{
  "n_layer": 20,
  "d_model": 256,
  "n_head": 16,
  "n_kv_head": 16,
  "head_dim": 32,
  "d_mlp": 1024,
  "vocab_size": 2048,
  "activation": "tanh_gelu",
  "norm": "layernorm",
  "norm_place": "pre",
  "norm_eps": 1e-06,
  "positions": "learned",
  "qk_norm": false,
  "attn_scale": 0.177,
  "bias": "all",
  "tie_embeddings": true,
  "parallel_block": false,
  "init": "trunc",
  "init_std_qkv": 0.0303,
  "init_std_o": 0.0303,
  "init_std_up": 0.0303,
  "init_std_down": 0.0303,
  "optimizer": "muon",
  "lr": 0.014,
  "lr_mult_o": 2.0,
  "beta1": 0.93,
  "lr_head": 0.00552,
  "grad_clip": 1.0,
  "warmup_steps": 200,
  "schedule": "cos",
  "final_lr_fraction": 0.03,
  "batch_tokens": 65536,
  "seq_len": 512,
  "doc_mask": true,
  "train_tokens": 410000000,
  "steps": 6257,
  "dataset": "wikipedia_en"
}
MLP neurons of a small language model. Each row is named by its layer, matrix (up: input weights) and neuron, and shows model dimensions 48-239. Each number is 128 + 32 x the weight over its row's rms, rounded and kept within 0 to 255. Numbers have three digits each.
After each neuron's rows, "fires in" lists the words (lower case) most often at its 100 highest values on Wikipedia text that the model never trained on. A number after a token or word is its count.

L2.up370:143140145062145155093159142100132129098157127110154150065135184101126101090124119098111079104130144136151104091133106166134116144106081101120135165125181098166130106134121153156121164215174137148135131152140136097117121131096121138139148107080119104131131120152131093080125101089090157200077205090083139143118145140151098115158136109093127147203121102099158139087104107146100134164168136097130135108177120145100109131104049118131169096170067112124083135114085075121214135160161204127205099124112170137118117072076106104089107199164193124107133161093063085168066138191098155122
fires in: "1" 43, "4" 9

L9.up295:037131104125190171117109100086143115186111099095144143148174174131102127147141110144114176130150146131137086113128107155129091126123091114175130075175102064126109171132056124106172092163105124123157081114113168038088114054086117129140137183111188169092086136119136085130132134123163127162093153150117113107124113146105082141169135114149149089086151120116117115119115132147138122123115092111139131128189168189163155178137169134093125183170083054148089129063153176096068098119120108142144116124093185182132106153100069087144131090138194180162102115158095112097152100128154134126
fires in: "and" 34, "or" 10, "rating" 4, "ratings" 4

L2.up652:168144117086070157107102130168146133104136117153144174156058132147194130083094137120121152146121209111147091123080116174110118128110079086154133144087104095091067107091090119164107147145134069089062129100143110133133144112143169084199110113107164107137126110125089106128128115116111123077054149172107157172106155119091137111164151063169040131167131112108135137131102176141168120116134115081129190169166132109142126155132152127104104083150123133142123119130116162079090115149139066205175154125069095125068126094087109134145149129176154118042142120152118159160175135113149144148
fires in: "of" 41, "contract" 9, "constructed" 5

L2.up149:124107081045131209140115150126133195117162127155157075139107117131152147121083139106127171109134119124140158098130174041062155193145127140129124135166140168141172078091080126116127102117107181119138130102160186087106174119157092121169123107111126132147155136123136167080121192073100149171108131104132185134105126079172095115193096178135148137136154082096141114198099143103116126087130106121111114100126137142136095082162091162133065112155064144185140128124137147130155123114113098074131180057168117109057166117192087087108108051138120115073131138155131118126150090150159152158
fires in: "this" 31, "that" 19, "each" 13, "said" 7, "points" 6

L9.up552:103156120121119068162116144099117146149152158145104123082150175142095136133152086127103147205086160177152097121142155173076067135142173145077127090122131163158153105158126147168125128050120136141098137144136121125071181071127160169172078117173107140147122091100149191120100208156108167127127149119165099127136149143178107081048115146077131094076114123111204093119191192120134127121131094129162141134133127102092138155183076092103084109141086178134150111140097133146099115116138120139115157138125116141193171175115129109066170153114145169138168136148186089139172120121156108132
fires in: "as" 43, "the" 13, "an" 11

L16.up529:123181117092133156100153120111090109191104090096126104089130087158103155135131154095068172139145147162141118103143093075170129135178191157137124149151134102137187133082115131063173101147101132099152052160149097052145186077090126146178099131100174126152125102057156129083104057126181112129136157120122131140058145111131015181142139170131153087116169175165201130134147131129145094126068094139091113155086155113110155175156125104158086096092151087156127124106092143130108108142181120103111113140108105161126141139139183125067101151127134123108123152075143102150162059112116157119
fires in: "the" 54, "since" 5, "approximately" 4

L4.up473:129126137137182112164111025078138103140167146118106060114111136095100099090090125156105152114104113148135131189147118182130139084117124107167113091086127135143106153122130095123175119143188129113089150127129049106172139057138077107160130165103141122125033112143101132112175126137104116119095140145192114155119095114121088116117106139145112147080119145140185178103142158105126088134103087078114084149168091194101116146133082094133171166105094083154133083127167140214168101201146150115156082081129177133128125088105198151151128146103166134073126184119180169099173135064122172160
fires in: "they" 41, "seven" 13, "thompson" 5, "these" 4

L2.up37:165125070098098101166117141142149194159177098039107000116125093181108105104179125147147167148108151103149120121153135148083166103172091123104085148147081176106111157174120137136149148115166076143169099162113081170103155179144140148113099112131117145095151134119121121098176129149100123143145104103154099109146172124098091156115109154106088116127152151143158072040133084140114112142141152063173159154145124109095205157129101141117141147077095161178078094143056114154125117101092094183146072156113135169171112117153100136187080130126143144114150076101147146085149202120113135112
fires in: "all" 34, "he" 24, "not" 14, "it" 8

L2.up30:152118159141159171104176120102140169149119150114146086164090119128154083075128068102166123108108147119130126118130078101159143175134099142126111184134126110159099114108146159108088102129121092100130154089134117104079052109090180146158127097208114124090142163142096165152119110109073132170202185108088097097077142099116131153122137149171120099164112071115129137064131091112173105102091118125152167196155070103155118146106176129103139122122172134109196080087174129118109116191139110142117166092128149141084134148136137077157148173095077200114131162150149096128104153114145153144
fires in: "on" 54, "to" 28, "until" 10

L2.up628:088130166155107156111152132127104144126132134186150202096141127140082110173133129120165097116080121180127105078144145104102140130109151152174075112133133105145145111141092152122108058089119161114096159136136172131083173077108109117146157164116129066125112116089122113120149139158182193080150149148117106105110139120091164126175113173135125129097107135124119080123105109081125107152067152160168142143101064168122127108178192178139120153193165137185093138141113064157115129082164057102152131064095093191118172133086195152125110101146090172168106134118107139155075045115106159158
fires in: "career" 20, "football" 8, "footballer" 6, "goal" 6, "goals" 5, "assistant" 5

L4.up391:115080142157075169100109113075122104113181114128157156171151149087119173177137113099158146091178103059118063131080174134150183134122084093166076081108063088131107143140113113105164138184116084133199117136115169121164148108160108093096127144195100161082180174122140101129128166150137133125124150129154102155096133111128148170141089149137215124111081106151131138109127173165148181167133078179139125155067090072128117129086149108178167141104187109137160124119146074167149141156100178127080166117120115187076081172110167136121097153144198109110150139105148101140155140146161133177
fires in: "and" 25, "but" 24, "or" 5

L8.up73:105112159128146123073137093100181033141156151127127126115136190115145108105124114168136165099132170113086138121154062108147130144141113093136135228116106116123142131130124188159116083109138076098120174096121138144149128217105127156077096123112182095054116118116133141138082178150118084214133175134165186170194143122090101126148099179164158111131153155122110117090116137153162131072119118177113063142088099122052114172099165126106170125134178094144119137191091148159118048119142164175154175125096149110141159101106135117114088112137109131120112127133156135129149134180148157160
fires in: "appointed" 22, "succeeded" 8, "asked" 8, "massachusetts" 5, "assumed" 5, "academic" 5

L2.up749:130085186135148090097139154138123103151140127072088034158121117180084168043023128114139120110169147137135188143199117114103098160118112139070171142139124201170119131134150141112098150139083138136119138117092153120124144131123059155106140083098111123107103144149086109139128169173176176135173053140125119186125117067131147080157180126157129138128113088087060113116136151176122150102132177145118077104051086158158205055119087084101097130143138085112162124103159156149081155078132112145080142143118145172165126165191169144138149128094116139087137159155088141076119115113096065173
fires in: "the" 83

L4.up980:143083136131148099137115153135153120157145143088122121109133150127127137161169062149094136089157129134205177167129146158142114157083162112124164139051161179104065107120113108074083118105167113152141145131103098171130094109126138145214053126115113108093148135125083154110142098139101126158052144153138114152132162159170121163166075118122131114107164112098103174048101120095163098121174109120105162146143116070184115129103131124184085142147083078113152104168180113101093079118099135125154172141156173159141130137147133090138127121076080160103202066111085178069106097160134141157
fires in: "1" 18, "following" 14, "3" 10, "year" 6, "day" 5

L9.up402:139127105120122127129093158164117150069113080174098213163130113131097099165147101106108120145135182166126123113141132090138172175150026127120122129093147106138099135142128150158083171153137142119134052139197185109137176072126129167109187172083118089156102118144103134086139142123108113091113178100082130149142163185134131118146074112142127099122158129165119144102144141074133124127071106092134081087159164144115159175159178142128081165078150102141058149185009111141114136158172137142175113126117179118151088135140159097109144116103152115146111095091127087107125106097128080136
fires in: "had" 16, "was" 12, "were" 7, "has" 7, "have" 5, "should" 4

L2.up112:180173174124158136093121086095170146133142117095172154071101137117150181112132148072169081125106148122136155146135119067158135158130101098131111107198028116077094086138149131103140159093182123101074082190092097103177112160133103183106100133178129116110131074186140119119166096123112125127156147118118154185164193144129098191109091101122143111140142112098119108132110162128130088115131178098100179139165109079130081088134112127175148121092113136155087149145065111135143106120177154101175104146102085168084109081130160107043181136119137098089059129051165095152120151121165087134
fires in: "4" 13, "3" 11, "two" 10, "five" 9, "30" 6, "25" 5

L10.up580:115126077144101057131129128140094096118117087141165144121141149108112121142145116099102148093155089130146113142110148104126124139143144128109129120169154141130154144139104094144115144140087096100173171133179149178067244115125122160159129086085080118108150110139088062127157184143113075119096097126145157151118129135201148185100120155125159175141146133181194103142176136092211131115082107155109094132116087104102098146137150144076099088039136167145125141121096140151177102186161158145170131137153146105128162102106131107128181105131125163071103100095139145154146137112119139018
fires in: "as" 25, "with" 13, "for" 12, "when" 12, "among" 7, "because" 5

L2.up557:124103169154130140098109164160115121153167114112114132109116132130147131128116118091141109123141114108111148126172149068077126144139096098154097093115158133105130160137104099094148073094156202141092168091110154151116138140126150103037114147141092111071099137160129120136133111082127090109136146111125141150093196182187115126165142114156098177149131106177116103126097061090114131140173126212140136118116096121097200137093170126067063213136154101135056150135147066134141188155093064099152160161194150121110141166158154141073115197130114173131157140160137110122147072177135108094
fires in: "made" 18, "married" 10, "also" 9, "name" 7, "included" 6

L17.up898:106117136142083164137122083158092105119148157141092185052108108153143111134133168162091095158061127173169135126096101113116140151130135111130139081095110148117132089129124099116070181105103159111115129149181131129131129114109064127132098175180129155131053111141112065088108149113226121086168158091077223201084141180157138167117155111109111164175125125165115108113130113116070121125084089084172138100145144133168083116107104118126203118149106167094167173121149196128078213120112118138168179153094195169092108143138134147133174120095166144123119147086103122135129056104098217159
fires in: "to" 77, "written" 4

L2.up531:125095130129138147128132143089124095155104048066172108172100132143124151056136119128114091092142191201147127117171109140142190196119128150171173146081074125127164141135115118124190136086119164145093148104114120096171143109149104167137143097189182124105107132130105119086165114090110141192139130126098025103138046148173128124118103160104107117144127160110191189136131127168138101127073105126155166195173142104110112125092192135056185113123124149155102125109102124116151121158138113126104096117050118198111100131097157138135163090081105140075056134151134167108127156123135091089
fires in: "after" 19, "while" 15, "to" 11, "before" 8, "years" 6, "by" 5

L2.up984:095145086119169081115132063175106074160161063142160124086138052192129153131133105095129080101122143144145145155153129178142169197132129140133088171140121128151104103226165200114164100133105130103159126131157121104113140147112161092123138168116157073111111153094122143191129078102092108100105164161098123132125204118112170119168090216120101138085135086090146103091077147149128135077121182157132197151102087083132076111125117133183184139117195111128121156165124118169137093116083098109150133153057134131190112147139104159076119114114120163116083100145160107144156149197115138112
fires in: "years" 30, "year" 22, "months" 7, "reception" 6

L4.up656:150131152134159107117159096129120150182116090120162159109156119120121136176104138145139099116137150152102129143072084095078156167039209148123108097126151133147199101160100117137129150114103122113119110169135096142077167152174067096176164088155171159064073127118106101135152146129092120132161115091078051101150060111215140106149112184154196117143053117125118129147114172113118150131163136150180137122071150180132101160093085140141127123166091190125150115150128123137116179106114118119118116119132140085186153138129086122085199096099132107131093087130155143149144099090104093186
fires in: "first" 23, "second" 11, "last" 6, "group" 6, "best" 5

L2.up225:114171119107159130077178121105134118164175158108096095105114139107100134093117107112193175176126120109070153172098095154112167177123174119131122132131098159183086034115093124133145062147214116081131173144123140131138114103158121190175077124149119110172099184097152132070122137104110120105131122128067162096094139079184091162115143204094164118107081085134069146115143119145103133090168148143117121155122155041064102120131106081100078124108140142094111138157168140107092139152157175126158171146083121185137096114166183136094143126136104138133133157124116112197161121134105166112
fires in: "this" 43, "the" 26, "mathematics" 5, "some" 4

L17.up485:087109168164141119146147115089145108078127129125125135088152127110165105096130139057126111102184080164157178098094093124107117115146148149119150107092191091105043093145219177114092144166132142099104079123172133206098150189168155082138175113118129100103171119076122121114085099148158137155143166076112133119128151185148211228107101147022135123133129124149141160116128095097136063186147148195111145088147100150197108097130153118116152087135120168119126078115120167169077153092169081148171144118119120108128178070090119109119144136096114168135122141117132087114167147139122144159
fires in: "to" 34, "most" 11, "among" 6

L2.up674:158116044089113114088123135133186119112062184080130107171114141149111127123103118132100119182108157130142117142123174179117097181090073119162165185144127141141174088122205111142114090096157166091201120173136164115138148129184093181063162091182141148131097126114090148069151083102128096146171120179198082179100148144113097115109125086154163124150136155134108093062153090141094160084126138112092108166138171156138175129144162147082114154116084090097096123114118098113154115067107097120126170096095149199079135098118110131095156114156112147151109084144132106084112169116125150136
fires in: "he" 26, "which" 22, "this" 4, "not" 4

L8.up440:127140177169088093121137111095094053118156127105173118147120159162122166094139121098146152089131120091167097126101095077124107206134093142191136120162089120131130083092120105132157122104188163140118120109145098154125184169093138116176112120067140182116070123145082137120167124133138125158082104159121145137119074125151111149179160120157097084180075124142176223149130107125118132138137092089146107109149109128082098181127133143044160155146104144114172140092124201134059141136180127176175113074137024173128152132123078123108105179118109152114124103144088147161124095160175131125
fires in: "of" 22, "the" 17, "to" 6, "airport" 4, "melanotaenia" 4

L2.up377:085095081138095126168095087155091116107133101107096201107148134099131181119096065118071145131094111120130166178167096070134119059152044143135150119136218169134075102050138190122180136128134148152156119158142110105140089182121105074100142164149102125084148135149174152104151182091103135138137153140128117149134117136219110154082134058121161090129157066122161115129200064116104131123095128129072132147134145160113117127080089091138064117152159136154097204121105133149127165164153124120091126084189167129117174138141119037116081122158079173138164160091155146117120130127112108111
fires in: "also" 53, "has" 11

L16.up899:109113128147173135124102147039081095095162190139101159146090144117124155073124142141088099110134124101145165147115154067154125120112098145052122177052132121136148132061057098124113147134191149113134174142162143132100147129128104118124127144093150095155142174099171088115098179114149185117119159198128159102112118139091145076123162114066063165118053092109110118158119177124128153176122145145159057127087124163121136179142167139138125182104110093135085109122165126165099150103114199142164085088069185138098144113084096175106143154058125174130159121147122073143120117091103076091
fires in: "of" 25, "they" 11, "is" 7, "it" 7, "i" 4

L11.up332:114085156129182144129155164141110121156141132146084115126086143186145143121066137057146123104154140145118082089106159123158047117154050145108125133168101053126115098129137140135130137067156126112122119165144105145141192077120185160149122136150121146139102110100102129144141125206083156177187195092098077127154144109115107120152129134149115126122120095098138120068134174193124130109104135156135081105134092112199142141139126081138102199151045078104134206115156121180129126088177104099142136195115102143140154169131140128105094042149115110117093110132092152109100101148107138134
fires in: "the" 76, "they" 10, "its" 6

L11.up734:145134115150122105114120125120123187204167107161104099137124089066145138195073169097164129141145102137165130097138176106145169200113116117153148117138077120143091146089125078136120152167111158070157127101132159138122087123172177150118143081130075132128161108142194147110073185161123209070197115117113172100079162101098152103130067153147132048138052099101141135073139139142154149100137180082140075095163106109169165133124130150141138136115132080143108124068092127123120142143147089181046098133090125118160153108155167129123078121090092153121070196167154129071128109171094127149
fires in: "the" 65, "option" 4, "condemned" 4

L4.up449:161144107114143111132118127143121128169143090169145145100112127132184126130145113122113099125115121089116141156144152148098157124106143112084153108140081100078030138193086094125102126128088057136136121116123100089136109140108096071130132207120168137132148221143130118108126142130154141118090103147123101150187170145156144123107111123172111134149112134143179177127184172082145080107127110174112124168067107148132171135129172113094137084096183094125176164098155125088120164154194172141200110147106103186142131125149125084128160101143075187082096167138190194200160091158118113122
fires in: "of" 24, "during" 13, "for" 9, "to" 7, "after" 6

L2.up603:124137146098159106128133123152113140069099135157133108108196114111161221142081154177126128139166111084131096101094179126128140141111094132145100112120065137118147157168078138106186193122156161111160190099136125093081119101118102136129128122160178119151098150077096188123126174139085112114128078119136118184149181093135134130121097111172204160151139096119143109124074183180143142117098127173178153146140141106111161118135140127146047167102205166168083134067148106183098073151107128097088124152174048162074113133127122109084108121118096087147084109061147138108154174164108137145
fires in: "he" 31, "his" 25, "a" 13, "physical" 7

L2.up232:094102151132186126122140154148113183059129142120116149084116096161132111201155124123127127105148097130128138152095099150107176132120184100134154125141188087155140094140105115142109150201142130084166117136077095109098144081123120119170154172165101135108123149126095159141105157135166132105000102123089129171159187119159139091129133095160142197109044128186111169071175092177099075133135175132133146173078123080098163120108147122139114149123092106130181100119109127131086148122119097098153102154144161163048129139154101133105131157071111128115056111140135136142153111113106184137
fires in: "to" 23, "into" 13, "end" 9, "than" 5, "due" 4

L2.up914:112157162122111152151049108153154125107116135038098098109174151137107151117130071123110085156088150132080156103141148114152086131106124130123079130120094120090080109156136154143110135120091083107143112159123137105107140184112191080081214082117095131169140128110085153115118087140157122135105085111112097151120157192126087132120122163131180112125167119129118143041115133141137154073157130146128097137131120169101122156170120074119069166148168114129138159085103115108116159137115114125135148106103163169089152161107098127170078192077135188091163102170040127122134122104064076172
fires in: "the" 87

L2.up155:140156089131208173046126103100126133162157118145121132154136149089147140081161100145089152129132144095056137155109136152119152123154144123122180090112115118101120149163127128119144200073169163096128039166193105119103137107145097159173126055146112126078127101117118121073177120096092152126135103130137124105098255152110110125101150117138108127165139134160110144131202186178176140145049108159139166126176098082095120153138119052100096164125112105126131082149145160090103086131134129136150130130161132118121093142104151116114144099108111111146126131151153137178147123156121111085
fires in: "a" 53, "with" 12

L2.up243:132101092092142116140102104088123146178157145127169139160152089112106113130125102167179102216084143189060170123130143122050098110107121203157119114132085168101104064140135180149151088178150149146159117157144159128123146084086150105120183155166134112084153135121134090135132116103115115148130132135113132148122184155141120158061127084118150152147110125113116092136096107066144139167176112051119164093128144087123151155142095154146103097111109125128160174120114096144145073099072091092165209089135184140160121124159138197117103112133098177120101105167173038094125119124132128168
fires in: "not" 34, "goals" 13, "goal" 7, "signed" 6, "made" 6, "he" 4

L10.up336:144140119139106143170143071172113127115129097113146123135154164116126091158187145135045127136107107170126101123144147168054166088101137141129159118086158081100125150109145126113127078160103114122116161159145196163106105127065160088183092061120195158156058115126151101113149060108144138155187177142142114154143137115093086173131128133207053119111121123122107124073176079081140127084125126146080176078098142165168107112122107105118162166123117088077116155153156125144127132113153086128118143128128111171108130096128136105124095132169158154113109167083128125099126059069145155151
fires in: "and" 54, "but" 7, "based" 6

L17.up695:129132156192098131173135115103167122133137137157126086080068172155145091110129153121074130126127136142151171174083094143160149094107187109081113136143125125123110117172213156129115128044137183134177144193162127154113082133134164128165131133103098160165124121112078130138161150177160112081126154178118135126125080086069205171100089084132137178079123111109124151123112146098127122114117134115149142087123100119112146179069164148068152140161108107126127152131115127143070168163142078096131081168094091128154202151229092132137118112111192166126108133160107146143122177123179125146
fires in: "to" 37, "can" 11, "men" 5, "could" 5, "would" 5

L4.up673:129139121148144111169102108138184104107169144115130143134135083141129116108105149116134161123164157129123132171122125183144125219086103130135082095175070099145041189203147140115118206169143154185124166149122136093121113052133179158184118169132138160078116206156176143072155180138108198152148148158107208122122128060043123141092072169087139101104134142105123196125081152112133135120091132141110112161125107131145133081117129141183121179110079121171131155167154146155083197100134126155127153121169107099093048104109094148120123101120125159099135064146133159130186166110123116118
fires in: "of" 50

L4.up424:071090128161150147152125093133151140122151166084103104193160151115090165132114136119150176163159096127131161146138143091129090168110115111147146080095100100171110136151131088139103121117125133157132143172116138103111121060097096178133080166140092155096089152084166158124117140163174150179107178120080135175153176097098131175142114164148092118091096080135167117071184133147134154179123170169129118163070108157101137114112059055143104097120109083160137112131152171107162128135132108154135077125120187139146143112207124140127114134132098177071133108128226127111163168104068134099
fires in: "for" 21, "as" 21, "the" 17, "than" 10, "to" 7, "that" 4

L11.up0:123165127138074143141119116137147152127173162060162085175121101140156133125036155135143181123139108123143099150162143138120119096134074104085143166135153097148145105079125183179131100175091158107123147103158146154069111103084106124142156097114174100090128156133146114144099136084151137148069162140114174116150128096150120148127175126123116150159144096127146153083087131085148138153160069173127095155091083121108134135155153187133078146107101073131172136116116181081129139193099160141129154110168156156034148137117123172109164176075142153112117116176147220126122122198126151150
fires in: "of" 45, "often" 4, "around" 4, "offering" 4, "by" 4

L2.up884:117100198133192154132131129143134089098140114063077132128152159133140146153081100100136117120107110107107142170125106099148091129112128129134146148130089136120132106160125101147154171116105039152136137138107085130124113100139104134148088124198093168135130094143088130168142136179103091142108192169107123134128115106120081197138110152123156078187148084142083177086059105121155138124111157126126121106150115136110090129171116105151076156070147135194109153139152117165146101164159153125091175156187186142155110160179075101150147163124057147178082131087116127198131120122103170144
fires in: "from" 26, "to" 15, "at" 14, "both" 10, "his" 5, "for" 5

L8.up285:113112138168149130129155120210138120095162082063085114100164172122151111120163080115131155103130138173124107128095106105103073123121092154182163171110158083180127176170119122095078138131094160067095091188138135078064171140153059193165137123146101176177144143175121133151115206106131062166158150074105145126148154103096114142124179154107126149082113090137159141083109184185132117104110157139131177107180139071120080089142137120173117134144100120157146193135152139101124142069115164155081143107149103158146132120163071102107143101114153181115192085151102107125155167161124127107
fires in: "that" 68, "of" 6, "or" 5, "who" 4, "which" 4

L8.up76:113118162135127157105115109124189138131145123096160098202155186096124127125214103170125171151161127113180113090164140116127157117079078084159134128179068112105097142129121109109156054107144065101144105198110168098102142092099131108116105154108122194118126156141127131150127128126119166104135154127102076128100119156094086150134137104135132106114136084114145148122142178127187119158099126096087106087136162150140131075148111158130092136141155126155113154120122082163092112063112110109172146136122134170058145145136094130137125120091130150129168151116184140131107109190095076057
fires in: "but" 45, "and" 29, "however" 7

L2.up886:131139089132096119108124058179160147157168150092094132104165093114128080190093118109126159099074203114137130120111150168161099101066102125125117121122198146108071078129109137065127121142132185147112166104101127116134105099082122105130174140151132071157133076157131129146134139164095132162068114142093149144134115105140089167148161121116115106062113168105089157103111186122138112071114171134170155169131167162071130133105099046130190161117148115117153167132186081100158092104102155155124178133062173102138135148092115128139186128107068174111132081107177135116187159106103112157
fires in: "year" 17, "during" 13, "years" 11, "aged" 5, "assumed" 4, "following" 4

L2.up7:145125087138126085137145081121111082137126130107103149088114194193122129139117064190116164201051102139112107155082139162153130145103085097190095142137133127163116119091122123148128083179109156126085108157157134148118113194144162155144213103157136109135143094107160101040156112188125152027135117117105141122108122150103096125115099130167180188102141082192080102113172103152096160106128117107098125124122158080134182072132153111074121141149126123109136159145139168190126122085105120087085127154089110138076149091058107120154122141199108207092175119198134156103117094100129145166
fires in: "and" 99

L2.up116:146132135179122062132153134140168161163093135120140083130156119145128148150128087149083128156083160144146093157142192149121126107121121091152163061101119116177142194124138132152162154122170092055103162124084067186130158154116177096171116075138077100110130137074108135131134136183153175138134101160132125085097195148129176161075130169086127099114133108119129158117173127150124146163132184133145173146105119086141193103104087078156118153174094149195151085100117119108088141132117147138117193125145191150130142096122115136163118096120103141150066109059127081111161129109141181069
fires in: "a" 33, "main" 8, "the" 7, "in" 6, "most" 6, "with" 5

L8.up403:105151181146098102177080126089126117103132103112097144122173091153134179110134133121136141085136109129135110192099162138096092157100163074098064106142105091148089083170149166106153152084114155124180116158129141127103103074067111099142166081181147149136131154122206180133135132136136174136174070189145159122103092103058103171159104140172083105132141103159161061148147111169068119141122138129122071120159136105154081108101180192143094122170108136147155058120113171123087146093157134128158176106150117127142119143135067134152156137103150136148144146221132143123131104087131164107
fires in: "to" 59, "via" 7

L10.up635:141110100136143121160137054134113137107093135127076146204045171144138163124068143120139132160139130157163192173114154112083171100137085121152129206154123082141125131077095125095146128157147091141102147098139130089087160115126152051132098094161129184095133110176145153170158136162158135071124209093073090144145154159137129129107165130131076180124115059165129147111089151109142103182117109075100101129152121118122098124101125111140127109155103135149160107150072096135131118071116147138157128193109149148173122167128110117107117134217175168111140129084154152108133151107132136090
fires in: "after" 16, "of" 13, "before" 9, "while" 5, "few" 4, "round" 4

L2.up12:099241145130097151099164097137130172133073138113117062106183158151113119139154144159122074150164143138152123161115075104148149163139118105122159133111065134109144044052123141144073110135082133100187092121111122125115122129187084144171138117113133189181124104082145188098135120086118118150140078167137150083123171153157171147099109098210118109080100123098123145114125168166095131098122120135166076151136084072175177091140156146140083124157190103107145156099091116170090143149172163089145100151067145126148101126124098103106117146135114164133110150079118119142117150125083155094
fires in: "the" 35, "japanese" 20, "an" 9

L8.up975:124151160212122187113114172145114100166114173077124115180062108158124152138070104086162164136150198110119076186128098104084132089106130132153110119152084101168101139069102144080152098147174084059139136141065175053101108120165128151137134139121163153111066150131108147146135119107149138156130186123147157101109093123118068138120117121148071144174137166165143187073116153094132128164145124123112080147151088089107162164139098078057078140122136104119163113070157152077098090162153132142153165158133096133065147178110152136160096091109106157088145099147120181102182078116106110139
fires in: "in" 14, "until" 13, "and" 13, "after" 9, "the" 7, "during" 6

L4.up393:107136158097162142141116098100072099135157127108141143093137099084135095104141087193095155163080111159150148107158084132144152121126145131084169135103123085152144147123071145140128167121137085147171108140139126130099136149092199143136102091136122103103105059186102143135134102085143109050119147118142087065078108107132139057104167110135128138157168190122169176138166110130100118145084092141145139104189083160132158120158139099117170119189131050111181106081103114118117082140167143131174141144130150117113118169103147179112082174106068127216096157102075135090145171124148127128
fires in: "of" 21, "all" 20, "other" 10, "both" 9, "among" 9

L2.up562:112163209119112176146140163138147114182131113091129203082149126166095130159117132179120119141181067120101116097100139151152148148131081140122122145105091107151159120084178086148106138158124130162170120145135098064159124098098186120161131087127123090188095108164091139133163123142142097168162128180105121093144145166116091142058124101122038142191103090147121107084104125093122144122087147175029137120180124088065153110124148124141134101157149114153145136113140133084152130161200098079135075153132147140149148147099108109141123187088103165158156167110121133107128161125064109079
fires in: "for" 31, "after" 13, "at" 8, "in" 8, "w" 6, "formats" 6

L2.up220:109109077114160166131129158109124134116168101164141148151098113156123152084116153133110069161122110160097099107143179122171149136115129147149125150120118048068158150116115106131126132106115208096133087150134117051115097154144105085157136128203114174116127122115126099073100107120101102143086170116109078149121136192064091119123123049118144159106122184137158172088105107145178144089088122108128085151167108103141160159121160051131149182159109097117099115099130114152114096068136140112164175124042158182119190163114154126165151104059174121155115128115161044114136143121129087142
fires in: "use" 14, "is" 13, "has" 12, "used" 8, "have" 8, "you" 7

L11.up23:114066126111130125123211090057087105117164092130083089090174188126135125106103107101068092143077172140110138155101121156087139054164145170123089075132118105167075138118117147165118140149138139089092146105112103134145102090094144131151078142179149188134156133136150163132131145155147123114136167135191181122146158114143139133074114182138194097090101147166134094061102182136109123098140142141120150143137140145150140157122113101175077113124098124139119149141038099138095148105142165136141095108123114118096100121141096154127176172164124132105165085107130149124124153174092107101
fires in: "of" 44, "via" 6, "many" 5, "among" 5, "either" 4

L2.up326:167116133117074098121082154160093202132110091082159153163103136106147194107141123079116149073135123113059096174161110098102127105131118112153097119166053099163114101101114133139123140064096142097134145144156180103036138174147095156141192127118162107120115122141113112160163152111110143112096150109106138093134104142191144178137127119122134169081122140159138158102132126181163135105135144152154146134100123140146124136119138155117178120105110171145182077124077083081177085137112053018115150126155134214099188165122126105073144145107124170152120119131119127113150105108135119145
fires in: "second" 21, "first" 21, "december" 9, "april" 8, "last" 7, "march" 7

L16.up6:127148094143116153156176100129108151154106112094144136170155152135210101152102089123153129139150196121108105174056132144170126087113113106106153192105153074142138142158110176161119141147076149124147103104127073125169136165152075149118129104056170096088092113135176116166105141092130067184132138119166141151178096183118086135119139161189136129127089168133113133089117136155103144108090111138139173175115145111112109146109140165116117088157120111100132084117134128137131070077141175082157027123177171126134132099137168099085212126167130140140185115137091126134115055080091139127
fires in: "2" 17, "3" 15, "0" 12, "4" 10, "1" 9

L16.up707:142076069145117058167165157120113138122160139136131165110166140113115130126094129162125157180122165136103175138171174123123138143098206123100113097065132106144164149139126053149080172129131125138165128112154141144120133134100155077137185143085139126151157192106198149105064188125100120129106145192165148139126113145126116098108105123079136146080122094141084126174095150129141142098093119139067119157122080041122135137158133071208109057083120143073114088137060129145140127130173113083172124109176098117155085133129152162085168123144091166116160088175143167167120142094119130119
fires in: "during" 30, "under" 17, "on" 10, "via" 6, "following" 5, "by" 5

L10.up634:151126139140188190189149119142119125146134121119132143132126146173108081098159228171138101167185063119126103178155146160113101100024105102040108139157114106144180170148118125123132105098124124111144130130126188120147179106170156146108147099067134069156179148170120081089143129142088079132144165179151104080120144105127135103122172168109092159125092099170173123166137106109083104083144082167095125094181145158148170112068131130179088143123114140157154078081123098129167088089111137089129156111107088156146120164125119111100138105132133196163085081168094213150175145137139104083
fires in: "in" 33, "de" 24, "of" 4